{
  "n_head": 4,
  "n_kv_head": 4,
  "vocab_size": 8443,
  "positions": "rope",
  "rope_base": 10000.0,
  "bias": "none",
  "extras": ["capped logits"],
  "init": "uniform",
  "init_std_qkv": 0.0216,
  "init_std_o": 0.00461,
  "optimizer": "muon_variant",
  "lr_head": 0.0115,
  "schedule": "wsd",
  "batch_tokens": 131072,
  "train_tokens": 756300000
}
MLP neurons of a small language model. Each row is named by its layer, matrix (down: output weights) and neuron, and shows model dimensions 192-319. Each number is 128 + 24 x the weight over its row's rms, rounded and kept within 0 to 255. A neuron's up and down rows have the sign that makes its largest values positive.
Before each neuron's rows, "raises" lists the tokens whose logits its output raises most directly, leaving later layers aside.

raises: "were ", "are ", "are", "include ", "have "
L7.down1169 [157  76 163 153 107  79 177 107 125  98  93 131 135 143 164 139 154 126 165 144 106 130 131 138 112 132 110  52 131  89 130 107  94 147 159 112 123 112 131 143 116 125 116 129 141 109 102 144 114  91 104 135 112 144 128 107  87 132 140 162 127 120 154 169 117 163 107 105 113 136 118 121 105 125 133 140 125 126 153 119  98 125 142 143 139 138 122 131 171 167 115 138 106 139 141 133 165 148 102 115  87 128  92 140  99 141 114 158 147 102 124 120 124 131 140  91 139 177 170 135 134 121 133 135 116 137  95 142]

raises: "January ", "April ", "February ", "July ", "March "
L7.down1155 [139 139 114 164 137 122 167 191 131 113 128 165  91 130 162 152  83 124 150 125 151 129 152 114  86 123 102  93 120 104 110  95 114 107 146 110 126  71 145 122  99 167 122  97 133  73 125 154 139 127 100 129 130 125 130 179  70 138 138 128 112 165 145 112  95 154 117 141 161 143 116 137 147 130 140 138 134 113 123 160  78 106 143 128  92 110 147 117 150 131 127 127 148 112 187 109  90 134 123 179 113 123 130 117 144 168  95 172 109  76  99 121 128 112 126 125 113 131 108 130 130 170 113  98 112  79 139 160]

raises: "popular", "rat", "terms ", "number ", "financial "
L7.down898 [150 139 128 117 155 146 159 148 125 135 124 151 124 127 123 122 121 128 151 138 144 132 139 165 174 119 114 132 149 157 168 130 107 141 158 113 143  86 141 137 113 136 127 148 165  92 125 128 141 215 133 134 100  97 146 102 137 127 149 131 104  64 143 154 143 135 103 102 124 148 133 136 100 139 147 119 129 131 111 145 125 102  98 168 134 132 150  71 127 123 100 109 131 115 106 136 126 132 136  73 132 132 115 144 161 116 128  89  84 190 183 152 141 160  93 122  98 101 124 107 139 132  94 103 116 113 144 119]

raises: "name ", "name", "named ", "together ", "together"
L7.down592 [142 126 177  96 123  93 132 133 140 108 122 127 119 113 132 121  97 151 131 101 122 126 145 107 132 113 116 139 122 100  94 129 110 118 128 110 131 121 107 137 148 102 152 136  79 162 162 136  92 116  96 134 159 146 128 142 134 141 130 150 121 134 144 154 144 136 137 140 164 100 141 135  88 108 130 130 182 120 129 125 115 153 105 125 148 133 148 166 160 113 135 151 132 171 167 136  79  93 153 190 128 108 140 129 156 116 163 126 122 119 108 106  84 104 125 129 119 110 129 186 137 115 105 124 153 103 134 111]

raises: "in ", "across ", "located ", "throughout ", "off "
L7.down1170 [123 155 141  91 148 176 118 185  92 110 154 130 173 131 134  78 100 142 117 132 113 131 144 142 122 102 119 158  98 152 123 119  89 149 131 137 116 120 133  98 117 149 104 129 116 125 118 149 129 155  88 122 164  83 112 103 117 125 131 110 184  99 152  90 106 121 115 112 141 134 150 127 159 151 116 100 136 110  93  94 186 119 127 102 166  83 139 142 146 104 154 139 158 133 126 114 113 116 113 136 128 150 137 142  82 169  95 108  95 144 127 134 110  78  95 123 128 123 105 133 182  87 111 123 126 155  79 119]

raises: "is ", "was ", "began ", "becomes ", "begins "
L7.down677 [140 188 102 151 169  99 131 127 151 140 147 128  97 117 133 161 132 148 187 107 151 126 132 152 126 197 123 145 167 124 131  87 146 128 137 137 151  96 138 119 129 105 122 143 159 152 126 138 130  98  68  97 109 115 104 127 153 136 129 160 114 113 117  97 126 111 160 135 165 106 170 137 147 135 113 100 113 103 157  79 164 158 138 137 129  97 125 146  92  84  85 110 136  71 131 129 109 161 158 164 133 101 125 140 177 119 136 116 116 151 110 121 156 127 146 129 100 144  89 133  90 158 163  79 102 169 151 123]

raises: "ates", "ate", "ates ", "ate ", "plat"
L7.down484 [118 143 122 142 102 134 121 123  92 152 131 108 188 113 124 108 137 141 144  90 138  79 106 114 108 144 123 165 130 154 120 120 151 106 124 134 140 188 158 138 100 154 110 113 138  91 123 150 103 126 121 147 137 131 178  97 120 151 136 142 110 123 102 134 142 131 158 145 113 121 132 136  68 143 108 162 131 135 137 110  87 126 170 122 145 101  99 103 106 134  96 140 101  92  96 169 148 122 149 152 149 165 132 158 149 145 125 140 154 124 156 121 164 140 168 168 162 115 152 138 145  98  86 112 198 156 113 132]

raises: "grew ", "became ", "competed ", "suffered ", "began "
L7.down669 [158 122 134 156 117  84 111  91 116 119 134 153 142 137 124 117 116 160 142 138 108 113  76  86 105 136 146 147 163 101 114 112 140 146 141 116 139 127 126 128 126  75 100 143 162 155 124 134 141  50 117 176 156 122 116 153 145 131 111 145 141 134  83 107  64 109 149 142 152 132  91 147 163 121 164 174 143 110 135  94 147 130 116 125 108  98 102  86 135 153 108 116 124  95  91 143 131 112 112 128 124 109 138 140  74 104 131 148 164  88 157  77 176 116 134  66 119 105 155 153 120 127 154  36 145 135  69  93]

raises: "Upon ", "Like ", "This ", "It ", "At "
L3.down1239 [135 115 151 147  96 145 101 120 139 166 162  92 135 143 122 124 142 149  92 131 126 107 111  92 133 139 128 141 155 118 127 139  96 143 104 133  77 115  87 139 124 108 173 140 144 142 125  98 109 163 154 138 132 121 107  91 119 123 142 103 123 105 118 127 117 107 150 136 132 139 163 130 119 110 129 111 168 121 117 102 122  95  97 117 118  83 124 122 129 107 103 124 110 155 119 149 136 110 129 122 146 133 124 105 150 157 145  74 119 148 134 131 112 123 102  86 120 140 116 146 134 157 155 169 151 121 173  96]